Weights of a small GPT-style language model, trained from scratch on English Wikipedia.
Size: 8 layers, 7 heads of 32 (1 for keys and values), vocabulary 1024.
Architecture: RMSNorm before each block, untied embeddings.
Training: a variant of Adam for these matrices, 139M tokens, 8472 steps.
MLP neurons of a small language model. Each row is named by its layer, matrix (gate and up: input weights; down: output weights) and neuron, and shows model dimensions 16-143. Each number is 200 + 40 x the weight over its row's rms, rounded and kept within 0 to 999. A neuron's up and down rows have the sign that makes its largest values positive.
After each neuron's rows, "fires on" lists the tokens most often at its 100 highest values on Wikipedia text that the model never trained on.

L5.gate46,220,235,188,255,210,233,195,200,168,211,237,248,241,224,216,218,308,185,220,266,215,207,206,195,224,206,212,223,177,162,183,183,245,220,226,190,200,111,212,174,141,179,235,217,149,216,174,226,144,201,264,164,180,238,164,109,165,158,180,218,200,163,197,154,99,212,170,182,205,196,195,160,229,251,173,223,201,134,189,164,238,166,193,115,197,167,194,212,183,252,119,144,198,187,218,269,198,222,205,264,192,243,156,227,185,241,236,224,165,146,201,217,207,248,184,229,183,289,175,215,299,144,234,231,203,218,217,183
L5.up46,146,194,260,181,236,206,244,226,150,214,209,186,177,188,241,174,205,193,166,239,222,192,248,94,188,210,260,198,275,245,189,206,165,177,190,172,228,145,188,243,239,242,274,147,198,194,189,243,159,173,162,228,202,187,212,230,162,246,211,175,179,290,215,239,141,241,221,230,250,216,171,239,237,226,200,219,195,209,182,136,173,215,172,212,258,213,224,197,143,211,201,128,155,239,203,195,183,228,175,151,234,191,203,204,263,238,258,218,227,226,172,209,268,187,285,194,221,175,158,258,234,288,227,164,255,184,198,197
L5.down46,231,231,248,146,240,205,238,221,220,123,223,188,234,191,304,197,177,176,272,232,156,207,171,255,259,198,173,190,179,125,162,179,227,192,203,142,213,241,176,221,214,193,158,227,126,170,210,200,230,144,165,167,207,208,183,167,180,171,212,228,147,216,161,179,167,172,225,104,196,154,258,158,203,184,231,199,195,220,257,299,145,188,170,154,238,193,194,195,147,122,179,172,218,252,139,170,192,199,209,241,166,126,175,212,210,253,206,279,161,213,156,197,150,229,190,137,137,199,282,233,206,198,201,242,221,187,165,194
fires on: "r", "ec", "el", "an"

L5.gate194,209,131,173,185,167,178,230,192,259,110,210,188,178,213,341,227,224,165,200,251,229,237,151,178,177,226,203,194,201,201,127,151,176,219,221,198,239,269,339,155,148,178,156,169,223,209,174,256,241,253,261,280,194,252,216,171,169,221,199,158,269,260,196,185,217,216,234,139,230,200,219,218,129,197,185,178,167,124,283,241,188,238,208,167,151,146,125,189,171,225,221,129,193,242,118,183,204,166,231,177,204,225,200,231,215,184,246,165,154,158,211,182,161,199,234,196,236,163,217,231,273,179,197,173,227,209,222,238
L5.up194,222,205,184,213,181,167,234,261,147,207,268,223,227,200,230,248,235,186,158,130,251,191,245,154,180,246,285,228,196,183,179,137,240,272,143,144,170,239,260,166,149,95,150,180,179,155,257,189,236,239,217,224,222,198,248,143,216,272,154,172,161,187,206,189,242,110,169,197,170,240,165,273,174,205,264,163,276,218,203,253,171,214,208,225,191,200,208,184,162,127,177,251,232,212,250,211,193,228,230,102,192,176,165,187,184,206,234,190,148,236,240,285,188,162,197,250,205,268,153,220,160,209,233,172,182,285,198,237
L5.down194,197,251,184,180,129,188,203,192,216,162,249,233,183,120,100,124,199,211,270,178,233,186,177,228,234,167,142,201,126,180,196,212,293,165,182,180,186,228,277,169,191,212,207,231,266,169,213,246,185,242,76,155,221,166,212,160,218,214,127,228,221,185,173,182,117,199,247,239,208,151,235,153,267,259,226,157,229,214,205,228,224,210,179,212,134,201,201,204,189,239,128,181,208,208,102,302,238,219,145,262,148,237,171,215,193,147,176,177,210,270,276,114,234,224,210,169,193,201,179,206,181,236,232,198,195,225,160,173
fires on: "im", "m", "f", "uch", "if", "an"

L5.gate392,205,205,212,142,180,157,211,209,248,158,188,198,193,244,181,195,191,269,201,182,217,249,191,181,316,164,216,150,228,171,155,243,217,234,214,192,205,180,174,251,190,198,155,159,210,219,201,180,230,137,267,179,189,199,238,201,216,122,253,194,206,173,154,225,227,250,189,241,190,237,230,201,185,200,120,233,164,202,262,229,186,211,182,220,240,238,191,158,144,252,244,280,240,138,177,229,193,193,178,226,250,188,263,188,175,240,193,191,257,159,84,145,175,210,194,233,141,227,217,209,236,206,156,214,216,219,237,153
L5.up392,188,153,242,260,224,254,160,195,177,198,205,184,197,218,229,271,274,215,276,198,206,251,224,194,193,199,178,152,153,128,218,189,200,190,197,204,306,180,167,283,243,182,178,246,170,115,216,143,204,180,204,274,177,175,198,147,140,97,213,191,137,257,244,211,177,176,207,206,226,218,266,169,177,144,187,188,186,206,90,155,229,241,152,168,214,151,206,170,230,257,136,192,253,231,170,230,207,235,246,187,228,135,179,242,255,229,192,201,123,188,181,213,208,289,166,182,143,120,230,135,219,197,237,168,232,194,158,205
L5.down392,202,257,182,211,260,199,146,220,202,182,218,206,213,173,195,242,211,211,241,166,205,243,178,161,233,192,174,208,198,251,174,161,245,155,227,196,189,240,176,208,165,103,142,167,119,152,141,111,194,255,235,201,214,205,243,171,235,250,221,227,206,121,174,263,227,261,178,252,262,192,111,169,184,240,214,181,287,204,273,169,272,144,163,184,295,174,172,251,168,186,189,180,240,185,260,151,235,186,234,189,202,152,159,191,293,165,188,225,229,237,214,167,230,235,223,219,128,169,280,203,151,210,161,226,194,172,236,224
fires on: "e", "as", "anc", "o", "enc", "ir"

L5.gate147,180,262,198,217,215,175,203,202,181,217,158,227,110,180,270,94,187,256,237,281,231,154,262,166,214,230,170,258,178,178,178,257,172,123,217,189,212,203,200,164,188,194,178,135,162,194,194,195,200,212,230,262,213,195,168,125,122,208,295,140,152,201,239,250,150,189,196,178,142,186,213,199,224,233,275,201,189,246,222,140,219,195,211,180,180,230,135,199,138,178,211,202,225,159,246,165,215,211,210,242,257,272,201,188,194,187,254,201,152,223,215,197,241,164,197,179,150,189,110,236,174,188,244,217,188,236,149,213
L5.up147,209,149,193,213,185,251,171,264,153,207,154,149,239,173,192,192,199,220,225,227,203,96,257,135,263,211,164,215,173,250,236,222,205,161,172,201,182,141,177,216,219,204,201,119,200,260,167,199,185,126,206,239,214,193,233,193,165,249,277,198,164,185,223,236,137,266,162,192,220,166,207,298,257,171,239,225,162,196,171,173,183,134,185,202,155,201,216,221,164,214,106,203,219,150,164,164,171,127,166,240,162,239,224,219,252,191,219,58,146,214,172,133,154,146,124,116,189,164,234,152,159,191,194,139,179,219,177,213
L5.down147,204,196,159,165,256,209,226,202,272,255,212,205,221,223,217,156,265,252,242,223,185,253,244,153,216,230,183,192,112,168,215,226,255,227,234,237,224,178,202,220,150,200,203,224,207,231,201,181,226,128,200,237,222,213,188,197,101,250,215,229,146,231,195,217,223,134,159,152,206,240,194,241,234,232,276,241,168,222,221,177,207,182,178,114,157,172,263,176,186,255,164,143,264,192,247,192,164,148,277,137,144,242,180,223,220,245,233,120,194,255,197,132,156,225,197,172,248,238,244,241,201,205,208,257,147,249,193,207
fires on: " Ind", "l", "ed", "r", "ear"

L5.gate426,183,159,306,155,245,237,182,183,193,166,280,268,198,163,211,173,202,160,178,211,228,178,130,239,192,171,148,160,309,208,225,254,241,219,196,203,282,198,246,218,189,212,158,131,157,174,198,185,224,188,229,181,241,175,268,243,224,199,208,138,164,247,221,230,182,221,140,237,214,287,158,181,177,175,175,113,95,239,243,199,190,195,209,274,173,254,196,157,140,207,143,236,258,196,232,224,153,211,182,234,225,219,199,168,210,297,215,172,224,200,150,155,129,176,172,165,168,99,224,167,195,155,283,181,214,248,243,213
L5.up426,211,145,206,170,209,226,205,217,156,196,249,222,234,254,184,211,199,258,247,241,172,178,183,191,225,177,238,127,245,203,162,174,208,188,252,223,226,249,254,121,201,190,171,148,180,232,279,158,204,236,240,153,189,208,198,240,170,227,204,218,213,250,195,250,235,157,154,267,145,225,124,186,220,201,218,171,105,287,177,175,213,202,178,252,251,266,279,168,163,292,166,232,236,178,188,172,214,156,270,200,197,175,161,192,233,227,242,183,209,251,187,176,203,233,205,223,141,121,168,162,193,208,231,173,232,176,214,238
L5.down426,223,200,178,161,228,181,197,178,252,167,192,164,189,179,232,164,140,284,208,157,202,249,171,244,198,188,219,156,159,231,282,179,168,203,148,173,237,173,203,170,226,221,166,190,168,103,188,211,246,220,167,189,172,117,142,159,197,163,216,279,285,223,251,276,170,145,274,138,174,192,144,256,187,200,120,255,200,108,240,255,229,232,240,164,177,151,166,192,222,219,186,180,229,158,253,163,257,187,155,228,190,247,200,202,189,173,163,239,209,167,281,206,243,178,224,128,252,203,169,232,213,217,209,174,189,179,185,263
fires on: "as", "art", "ne", "ach", "ac", "pr"

L5.gate228,228,156,258,144,221,264,178,178,210,181,165,213,264,208,160,144,174,211,198,168,214,195,222,126,199,278,208,222,198,305,319,131,143,194,143,176,285,232,192,165,183,160,164,168,204,192,194,128,265,244,145,204,179,242,190,228,190,182,217,133,232,205,207,190,216,200,216,134,152,143,206,200,221,200,221,191,180,174,150,148,228,168,282,252,171,186,186,146,222,227,219,196,226,217,240,146,199,189,263,194,233,172,160,160,212,96,191,217,253,206,174,168,277,197,253,209,167,219,213,223,211,212,190,204,197,156,114,202
L5.up228,231,180,190,226,232,238,289,229,200,154,166,217,137,163,99,233,264,179,104,238,180,150,240,191,237,234,173,137,193,174,259,257,142,266,99,185,204,249,190,178,193,212,200,176,211,206,243,192,202,230,178,228,183,240,236,201,190,135,225,154,215,200,231,243,258,191,233,181,308,163,129,197,264,196,194,178,176,254,198,167,206,169,156,220,232,163,186,204,241,182,194,260,179,205,166,147,179,163,278,209,223,213,227,173,237,221,213,227,149,257,194,206,270,205,257,272,218,221,184,234,233,156,195,207,265,284,210,198
L5.down228,213,183,175,264,259,233,254,297,238,223,163,174,200,119,266,195,174,150,251,217,209,217,195,240,141,215,191,204,213,215,197,176,220,189,215,179,176,254,234,182,179,224,298,284,239,218,190,199,126,161,253,223,134,241,303,177,231,245,198,196,145,282,132,182,200,208,169,208,194,160,182,185,140,163,194,197,185,160,276,193,208,219,182,160,231,149,201,157,117,201,219,193,271,223,209,202,301,259,194,151,160,212,195,174,191,197,237,212,190,234,178,183,198,143,226,177,211,168,239,224,225,178,252,255,183,167,172,201
fires on: "ic", "b", "00", "st", "f"

L5.gate361,218,197,200,209,196,166,169,232,209,227,218,109,144,215,247,222,232,193,250,239,222,144,243,141,171,202,182,212,163,159,173,220,212,168,213,230,199,164,203,174,159,254,166,169,286,234,180,92,203,123,219,284,183,183,240,147,123,252,195,128,212,181,254,221,173,186,270,307,238,187,233,146,152,270,224,131,201,188,179,268,196,177,175,154,159,216,215,220,215,284,199,175,183,208,227,196,217,226,165,246,167,194,161,192,190,148,250,276,118,202,227,212,198,223,249,206,157,262,132,299,148,185,173,244,245,290,195,160
L5.up361,261,189,249,164,222,317,225,235,179,260,297,219,223,197,214,239,213,148,157,187,178,100,252,205,195,222,169,162,177,146,274,184,223,192,117,176,176,210,194,189,164,240,220,208,250,140,175,197,182,180,218,151,189,215,199,236,159,173,234,199,231,112,196,194,183,154,211,221,97,165,174,228,148,243,226,150,163,236,165,220,121,151,232,262,95,155,196,245,286,203,178,216,193,196,172,228,226,165,167,155,238,221,236,216,207,223,221,88,184,117,198,194,217,253,155,210,148,204,205,244,230,163,231,168,186,196,245,248
L5.down361,129,184,160,205,238,180,219,101,205,231,164,218,270,184,224,231,185,242,231,157,238,175,212,285,174,136,152,171,195,186,177,259,175,220,232,247,232,231,238,159,155,135,156,228,218,175,206,225,217,196,207,166,212,191,220,196,171,131,170,131,171,191,152,263,290,265,158,260,189,233,249,162,181,209,216,131,153,277,183,150,252,227,261,202,216,175,231,176,226,206,139,207,135,168,190,250,215,180,126,175,213,276,185,239,153,188,265,212,235,170,165,122,177,190,194,173,163,137,155,167,264,253,156,231,248,183,98,196
fires on: "our", "ent", "ic", "v", "-"

L5.gate12,189,198,217,201,168,195,238,210,174,169,229,232,177,175,268,151,202,225,172,284,216,248,229,255,244,209,230,251,132,201,252,145,221,140,206,117,183,151,245,205,193,170,145,129,203,162,208,207,227,233,169,187,244,311,291,224,159,223,240,219,150,194,174,210,219,229,198,141,142,211,135,235,238,242,305,164,247,215,277,242,229,188,287,158,149,210,117,190,242,244,200,127,226,250,278,145,146,258,215,189,192,235,202,182,151,158,89,203,198,234,197,208,224,202,191,185,150,260,167,130,200,208,192,254,202,211,219,258
L5.up12,177,182,230,190,255,204,213,209,204,230,209,266,158,161,221,147,232,149,178,208,185,234,198,215,235,245,240,185,221,243,181,166,317,114,189,216,255,216,313,153,151,122,230,159,177,244,196,166,212,135,223,237,180,264,221,219,176,272,201,226,100,195,202,202,197,170,178,174,235,187,208,190,152,199,221,190,168,189,172,207,214,123,242,227,263,225,245,228,137,228,182,110,239,251,232,182,218,284,212,249,199,201,218,217,171,162,217,184,263,171,129,187,247,206,216,220,201,230,148,170,230,167,191,205,216,135,149,200
L5.down12,177,211,201,247,240,236,229,211,174,258,227,197,205,206,235,200,211,193,240,211,166,231,264,249,207,119,276,187,215,168,193,213,202,184,240,162,240,239,214,171,195,181,154,208,219,221,216,246,289,216,248,211,198,173,270,244,231,193,198,211,160,190,151,150,201,234,156,164,191,198,212,125,160,262,220,178,116,240,172,182,181,239,255,242,223,202,171,202,229,227,170,195,238,251,164,233,239,188,174,230,102,231,172,189,153,223,197,158,225,264,163,263,143,224,185,192,166,151,172,172,180,153,241,245,258,176,192,201
fires on: "p", "ed", "\n\n", "l", "ur"

L5.gate138,202,232,203,187,279,204,153,294,207,188,207,180,211,258,207,164,191,216,212,246,222,228,222,206,205,175,146,192,244,186,222,188,226,169,212,164,222,203,142,186,157,227,165,194,181,218,222,192,120,219,223,231,194,98,195,193,195,242,250,215,229,160,164,219,169,226,304,215,189,199,87,181,163,205,216,245,196,300,150,196,245,180,177,201,232,222,245,187,224,165,163,186,221,139,207,179,164,280,224,318,162,180,233,222,247,232,201,215,201,206,191,210,188,219,233,206,193,175,217,232,203,137,222,229,187,246,172,103
L5.up138,191,202,190,207,203,216,146,211,140,160,208,266,182,222,161,172,211,202,163,254,286,200,170,250,153,157,252,237,147,257,288,175,176,211,142,206,240,200,148,209,181,167,137,172,156,166,294,198,164,244,165,220,190,185,181,88,232,204,199,159,131,194,266,218,174,223,216,189,160,274,133,197,169,185,178,152,180,212,216,212,256,165,187,218,191,203,178,232,310,209,97,138,217,160,183,215,169,180,252,175,183,220,239,219,217,121,160,181,189,231,184,198,239,224,149,212,140,150,218,182,180,172,208,209,251,207,189,246
L5.down138,243,183,239,212,182,221,203,177,152,213,155,163,219,182,174,163,164,172,244,173,157,218,245,179,242,253,178,229,249,283,186,243,162,215,188,221,246,143,210,237,244,174,246,262,262,147,235,174,227,238,281,120,222,167,193,197,176,193,192,191,221,201,173,251,287,188,199,162,268,262,215,175,207,181,198,157,241,157,184,200,210,222,257,251,198,218,198,195,208,194,206,160,114,256,167,151,200,207,174,234,228,193,209,207,129,150,156,192,193,245,212,213,229,146,280,165,218,202,151,182,195,246,279,277,217,158,169,250
fires on: "c", "n", "un", "p", "iv", "ot"

L5.gate255,190,208,217,212,191,193,161,187,248,157,162,132,215,213,235,118,243,222,204,250,214,237,186,192,267,281,175,89,239,250,235,201,192,94,107,230,200,114,218,232,218,200,249,257,239,178,201,245,180,194,222,231,172,216,264,193,141,168,219,185,201,186,170,191,277,157,199,185,178,218,221,192,158,173,155,173,151,169,212,258,217,229,228,206,200,185,263,239,163,204,145,240,176,193,183,204,220,180,154,276,200,100,174,172,208,181,177,169,189,166,130,174,257,227,173,139,203,203,161,153,192,146,167,170,230,200,193,253
L5.up255,179,158,237,209,219,195,160,205,156,267,248,189,84,256,257,114,214,171,150,156,213,278,169,277,161,153,161,268,218,219,161,117,224,170,201,240,220,175,178,172,193,162,232,202,174,178,151,207,202,207,191,302,144,169,171,252,187,227,235,210,186,268,222,191,227,166,225,208,283,262,204,217,198,212,165,225,112,179,227,222,244,189,263,179,244,207,269,167,235,179,188,256,134,264,198,237,147,196,164,188,209,223,213,175,108,179,169,138,184,212,225,223,195,128,137,157,185,227,236,172,187,206,183,261,218,188,170,158
L5.down255,199,168,210,193,262,218,214,271,204,187,158,216,200,269,264,141,180,252,189,186,129,192,230,145,149,231,208,162,173,237,196,200,236,191,212,147,248,222,198,208,182,239,179,138,211,182,222,220,225,186,153,260,279,134,197,150,171,189,199,234,274,217,195,236,244,175,193,180,206,221,181,197,189,218,214,229,204,138,196,161,199,198,260,235,219,137,183,101,161,189,268,247,228,127,192,163,197,202,208,184,205,192,244,195,213,167,171,139,219,266,260,317,151,158,240,147,229,101,232,226,222,184,156,193,195,157,205,119
fires on: "our", "ort", "ap", "or", "ts"

L5.gate398,153,202,335,163,109,228,202,310,175,133,259,209,159,205,209,196,222,233,176,237,197,196,151,155,223,214,169,231,210,215,158,243,238,156,198,215,215,117,249,147,156,168,123,173,195,213,207,210,210,174,221,160,134,203,232,181,182,196,328,208,269,207,201,151,176,184,174,180,173,175,250,146,175,222,224,180,153,244,187,190,239,213,281,210,166,141,142,146,231,188,146,297,206,160,161,205,187,242,148,196,187,216,127,186,185,258,225,204,200,171,200,207,222,215,188,188,245,210,212,176,159,156,152,160,207,184,143,220
L5.up398,220,288,215,183,167,202,244,185,138,252,191,161,123,203,139,188,257,242,222,223,201,200,130,220,124,163,174,186,135,162,177,232,253,248,188,171,248,229,220,169,190,227,200,247,246,232,237,149,224,205,237,216,208,193,219,224,165,260,226,194,233,249,174,210,305,152,247,278,206,205,159,170,204,203,291,161,234,133,202,141,201,172,182,191,207,177,173,163,273,199,155,191,234,235,112,167,206,150,198,149,203,198,193,223,149,223,203,193,198,176,243,232,221,186,202,268,204,230,174,170,192,218,173,169,73,195,176,237
L5.down398,222,253,240,223,226,246,232,154,201,228,187,212,220,179,158,183,178,225,279,195,167,206,207,194,219,199,276,109,153,192,220,204,229,291,185,231,214,184,218,288,248,234,228,220,189,216,225,242,196,190,188,138,211,248,91,200,208,158,172,282,224,180,155,195,307,178,214,257,147,158,211,261,224,158,182,142,268,216,226,187,248,212,170,110,197,210,206,211,216,154,206,160,245,248,155,173,169,234,228,227,124,192,259,249,185,140,204,237,149,285,231,270,203,226,206,243,167,208,257,157,195,208,181,216,209,212,191,223
fires on: "or", "ro", "el", "ol", "o", "á"

L5.gate247,146,164,238,151,191,172,208,235,266,160,257,215,271,154,246,192,207,215,182,187,228,259,229,228,193,222,253,272,154,133,237,176,224,222,227,229,181,189,257,199,148,233,158,188,144,264,277,163,274,238,207,220,190,165,174,215,284,118,185,142,241,207,225,151,188,273,198,168,201,244,190,152,232,222,207,184,150,203,233,230,209,185,305,158,142,222,209,219,187,236,206,208,209,209,180,263,200,236,243,229,203,247,209,223,221,197,191,234,189,118,268,260,124,258,138,154,99,225,217,192,195,180,212,201,157,174,201,216
L5.up247,248,210,177,205,226,224,261,251,284,241,210,150,193,143,152,242,260,130,215,182,174,254,225,202,151,202,196,166,153,164,152,232,182,150,139,110,197,177,254,294,268,222,231,227,188,201,218,169,215,236,227,188,180,172,217,146,160,154,186,263,168,169,200,214,128,173,169,188,250,215,205,269,173,241,162,197,138,214,228,215,226,187,258,222,148,202,214,110,156,212,268,183,234,159,240,198,203,170,171,111,245,182,134,129,179,201,225,224,243,247,200,172,135,227,216,180,206,270,180,169,179,136,268,204,184,189,171,187
L5.down247,220,200,222,244,234,329,167,208,221,175,283,165,171,200,203,168,154,248,185,276,181,145,246,226,204,227,187,237,252,180,232,165,247,194,179,196,140,208,194,161,200,182,137,180,232,179,216,223,188,184,175,151,194,213,147,234,176,156,266,264,158,236,135,203,213,217,179,246,187,229,179,286,202,199,181,218,161,235,150,230,183,210,146,237,198,260,164,277,216,154,190,183,126,181,248,227,195,236,212,199,160,191,229,194,234,208,262,118,279,212,197,157,193,160,237,219,180,178,108,229,247,264,237,150,179,242,172,237
fires on: "is", "ar", "an", "im", "us", "ost"

L5.gate158,163,204,261,247,207,169,243,151,192,161,223,211,131,199,185,244,206,271,120,219,231,164,294,180,211,225,223,179,144,189,195,178,290,181,173,155,209,172,257,205,114,212,209,217,173,219,134,238,166,202,184,184,188,259,166,195,211,200,162,197,172,202,201,179,209,201,241,207,153,192,229,160,220,180,264,188,201,195,213,253,197,165,202,168,141,227,165,84,167,201,165,226,174,240,183,161,147,284,109,218,189,209,191,284,237,261,187,196,194,163,237,258,202,238,263,253,225,238,154,185,194,191,169,150,225,194,203,166
L5.up158,138,217,165,148,195,186,230,196,177,201,189,181,252,319,255,168,141,239,185,210,203,228,201,212,183,183,163,234,227,261,132,209,208,227,196,136,153,115,225,160,199,215,163,210,248,270,175,225,153,232,287,126,157,199,193,202,172,216,187,241,291,276,229,181,209,241,210,174,194,179,185,268,163,209,271,110,203,218,156,188,176,163,180,175,203,232,225,201,176,200,236,142,130,247,277,246,193,216,142,229,200,164,137,158,222,151,244,211,207,197,227,171,214,120,161,212,163,193,169,155,164,159,268,242,162,242,146,138
L5.down158,236,171,144,230,187,227,185,252,234,238,198,221,129,175,246,191,231,194,269,165,178,217,161,209,243,186,197,190,218,189,206,181,224,162,197,232,214,152,158,174,175,267,243,247,187,215,249,153,245,212,191,174,188,200,109,183,173,173,113,207,207,186,153,199,183,143,152,260,227,149,170,218,148,239,93,220,120,244,143,230,170,226,203,195,232,174,214,193,287,160,189,110,191,172,268,226,232,212,228,196,217,187,184,184,184,269,194,233,177,216,281,238,259,138,254,228,130,199,157,281,235,203,196,328,217,188,175,203
fires on: "an", "ul", "oc", "r", "ew", "ose"

L5.gate373,195,252,259,191,212,211,161,160,195,198,214,259,189,282,180,158,189,268,163,140,187,202,233,105,217,195,182,162,211,138,274,256,135,237,158,243,189,198,219,231,250,155,247,216,275,164,200,241,197,185,249,234,240,191,137,190,190,167,230,198,190,183,105,252,206,172,229,196,210,125,219,210,203,220,218,204,137,130,149,161,228,170,233,154,212,232,207,188,203,158,212,182,179,177,210,185,208,178,210,328,179,204,201,208,228,138,174,124,149,195,152,199,216,128,185,196,183,191,128,208,161,234,179,262,204,172,190,200
L5.up373,118,256,225,262,154,256,189,213,226,223,225,278,190,195,201,225,212,151,292,230,142,300,204,225,263,237,222,219,255,204,249,175,235,201,283,213,160,184,199,252,250,156,185,287,215,223,161,168,152,261,149,130,168,158,150,131,157,153,215,178,123,229,228,205,136,209,213,194,176,125,185,200,208,152,232,183,223,215,197,185,288,281,139,236,220,151,174,200,235,176,196,141,227,245,199,253,189,253,177,193,231,175,160,285,180,170,196,191,200,240,193,233,243,150,175,260,178,235,199,206,245,172,178,165,175,161,174,212
L5.down373,182,226,167,210,258,205,154,181,227,201,214,165,151,101,190,197,172,206,190,126,138,159,201,325,227,186,248,209,157,229,236,164,257,179,219,248,171,157,128,222,210,156,228,175,209,221,219,157,225,236,197,179,141,191,181,206,155,258,154,206,281,143,192,289,182,234,226,230,230,166,255,197,234,131,249,194,231,241,171,177,192,272,183,178,170,189,98,179,182,238,155,215,205,191,147,154,191,158,171,232,140,232,151,204,146,207,118,204,141,194,128,252,188,222,212,176,117,180,260,254,144,218,187,174,276,181,153,253
fires on: "ru", "un", "ire", "as", "n"

L5.gate127,199,239,218,210,190,231,251,231,183,180,250,208,158,211,223,121,145,143,234,238,252,171,240,198,193,247,202,210,173,201,168,154,205,223,216,203,177,282,209,215,205,195,256,206,204,183,253,227,246,257,168,250,262,238,207,136,179,215,191,159,135,229,164,242,148,234,176,156,207,154,214,146,273,204,175,158,210,144,156,247,142,157,301,205,261,268,186,166,213,197,154,239,151,168,236,221,214,245,209,168,173,195,182,299,257,223,174,209,216,241,178,267,201,167,244,247,223,269,141,224,197,142,237,262,249,222,210,227
L5.up127,114,207,197,180,203,145,182,226,106,172,228,251,201,222,244,208,97,169,143,230,210,231,134,105,199,166,126,232,124,122,205,210,217,191,222,193,197,220,223,218,273,221,232,219,162,174,237,254,142,173,187,192,218,170,209,135,209,167,215,140,165,201,208,289,189,185,205,183,238,122,199,241,335,205,168,141,217,204,174,155,205,254,189,124,230,164,251,184,205,200,177,128,197,134,182,210,145,243,248,188,156,183,209,206,209,204,189,270,206,287,167,162,182,274,144,216,250,246,196,188,220,153,158,147,188,169,216,199
L5.down127,218,164,188,239,248,161,107,214,228,179,190,122,194,266,252,247,239,298,272,145,245,284,163,215,222,199,222,276,226,278,203,180,212,132,188,217,162,159,168,179,246,213,156,192,192,204,159,182,204,192,149,90,211,138,161,233,212,233,263,251,253,185,189,242,151,204,196,215,198,230,199,201,205,232,241,263,180,257,225,254,276,270,174,222,207,184,139,274,202,228,254,217,207,175,180,241,218,216,111,201,265,192,148,267,184,157,185,201,162,212,233,167,127,229,115,154,253,148,242,139,152,240,220,246,190,188,202,126
fires on: "e", "n", "in", "as", "on", "te"

L5.gate107,296,259,194,180,195,171,197,240,187,190,164,106,129,189,190,122,183,213,197,202,227,133,189,177,196,168,169,229,189,260,236,197,197,212,201,225,199,150,172,139,217,217,211,161,186,212,243,195,228,196,200,293,162,213,274,172,225,181,155,202,268,194,173,163,182,182,242,238,201,242,255,210,275,187,212,236,187,189,199,213,282,191,194,119,174,237,214,197,196,101,169,221,187,195,212,123,180,222,269,223,161,293,278,260,183,187,148,207,154,160,214,151,132,156,174,168,229,203,150,240,200,158,164,171,167,191,211,252
L5.up107,206,198,163,227,249,196,240,170,116,190,211,140,172,95,220,155,201,180,170,214,228,160,221,249,224,234,209,160,182,162,175,221,193,255,168,166,243,188,212,186,222,205,202,160,176,205,150,175,147,163,192,274,212,202,171,324,198,169,226,242,229,259,213,260,206,233,220,248,206,192,129,159,214,207,241,275,192,237,246,225,176,198,209,161,217,166,163,246,222,214,216,228,205,204,148,187,163,122,204,204,217,241,214,205,124,227,251,154,224,213,180,194,139,202,216,287,231,201,119,184,217,267,205,189,272,151,242,257
L5.down107,169,206,231,181,190,180,154,228,205,252,172,187,204,163,256,241,187,182,215,172,123,235,277,162,167,200,230,222,286,248,206,212,218,242,213,256,154,194,270,215,169,239,244,186,169,150,240,190,153,124,183,157,214,185,199,203,200,146,197,212,236,198,211,202,179,245,200,183,221,272,216,223,191,217,166,180,147,151,180,181,250,188,106,228,181,217,221,141,120,230,269,220,171,262,163,210,232,184,220,193,229,225,329,196,175,168,213,196,197,252,195,215,217,211,158,230,209,216,311,183,175,274,219,171,182,196,226,164
fires on: "v", "m", "ol", "el", "em"

L5.gate146,183,218,107,140,198,172,242,237,219,197,164,155,164,228,260,135,165,153,198,231,200,220,210,212,190,212,124,186,162,188,136,224,160,146,146,170,268,151,184,168,251,267,175,185,224,150,146,212,243,223,274,235,215,156,257,196,196,182,235,196,168,235,160,149,82,224,181,238,213,208,263,152,180,232,146,211,222,211,146,204,258,188,227,174,236,198,230,170,229,233,186,198,210,134,249,242,214,212,253,237,170,140,240,171,245,222,194,200,172,225,171,224,215,302,172,214,125,119,216,229,128,174,183,177,232,201,188,196
L5.up146,202,170,213,233,198,263,152,321,234,236,214,127,169,269,241,222,168,164,205,169,251,222,261,212,146,211,165,246,268,223,259,211,140,166,225,137,172,194,185,123,155,224,216,199,232,226,123,267,285,236,246,196,63,225,216,249,229,150,195,207,149,186,181,183,207,165,224,249,230,232,187,218,238,225,194,210,181,148,166,185,133,217,204,167,192,158,178,228,223,205,182,231,222,222,122,270,178,250,223,198,148,228,240,307,241,164,190,154,247,227,208,188,193,201,215,227,211,199,284,211,201,207,204,174,220,188,167,265
L5.down146,166,191,148,239,202,125,220,175,151,184,71,202,203,214,210,236,240,181,188,216,177,204,237,197,249,186,137,163,189,195,202,258,144,184,191,146,219,205,214,154,165,129,214,236,315,207,239,146,164,194,232,202,136,145,189,172,212,202,205,206,209,270,205,164,173,222,162,197,188,185,191,212,233,194,215,273,175,170,91,214,154,233,207,208,192,173,255,235,149,203,236,191,313,221,219,187,162,179,148,152,213,111,155,165,253,254,211,180,165,204,238,153,227,282,208,148,198,229,218,265,176,149,266,195,167,168,196,191
fires on: "ical", "ic", "ant", "-", "ial"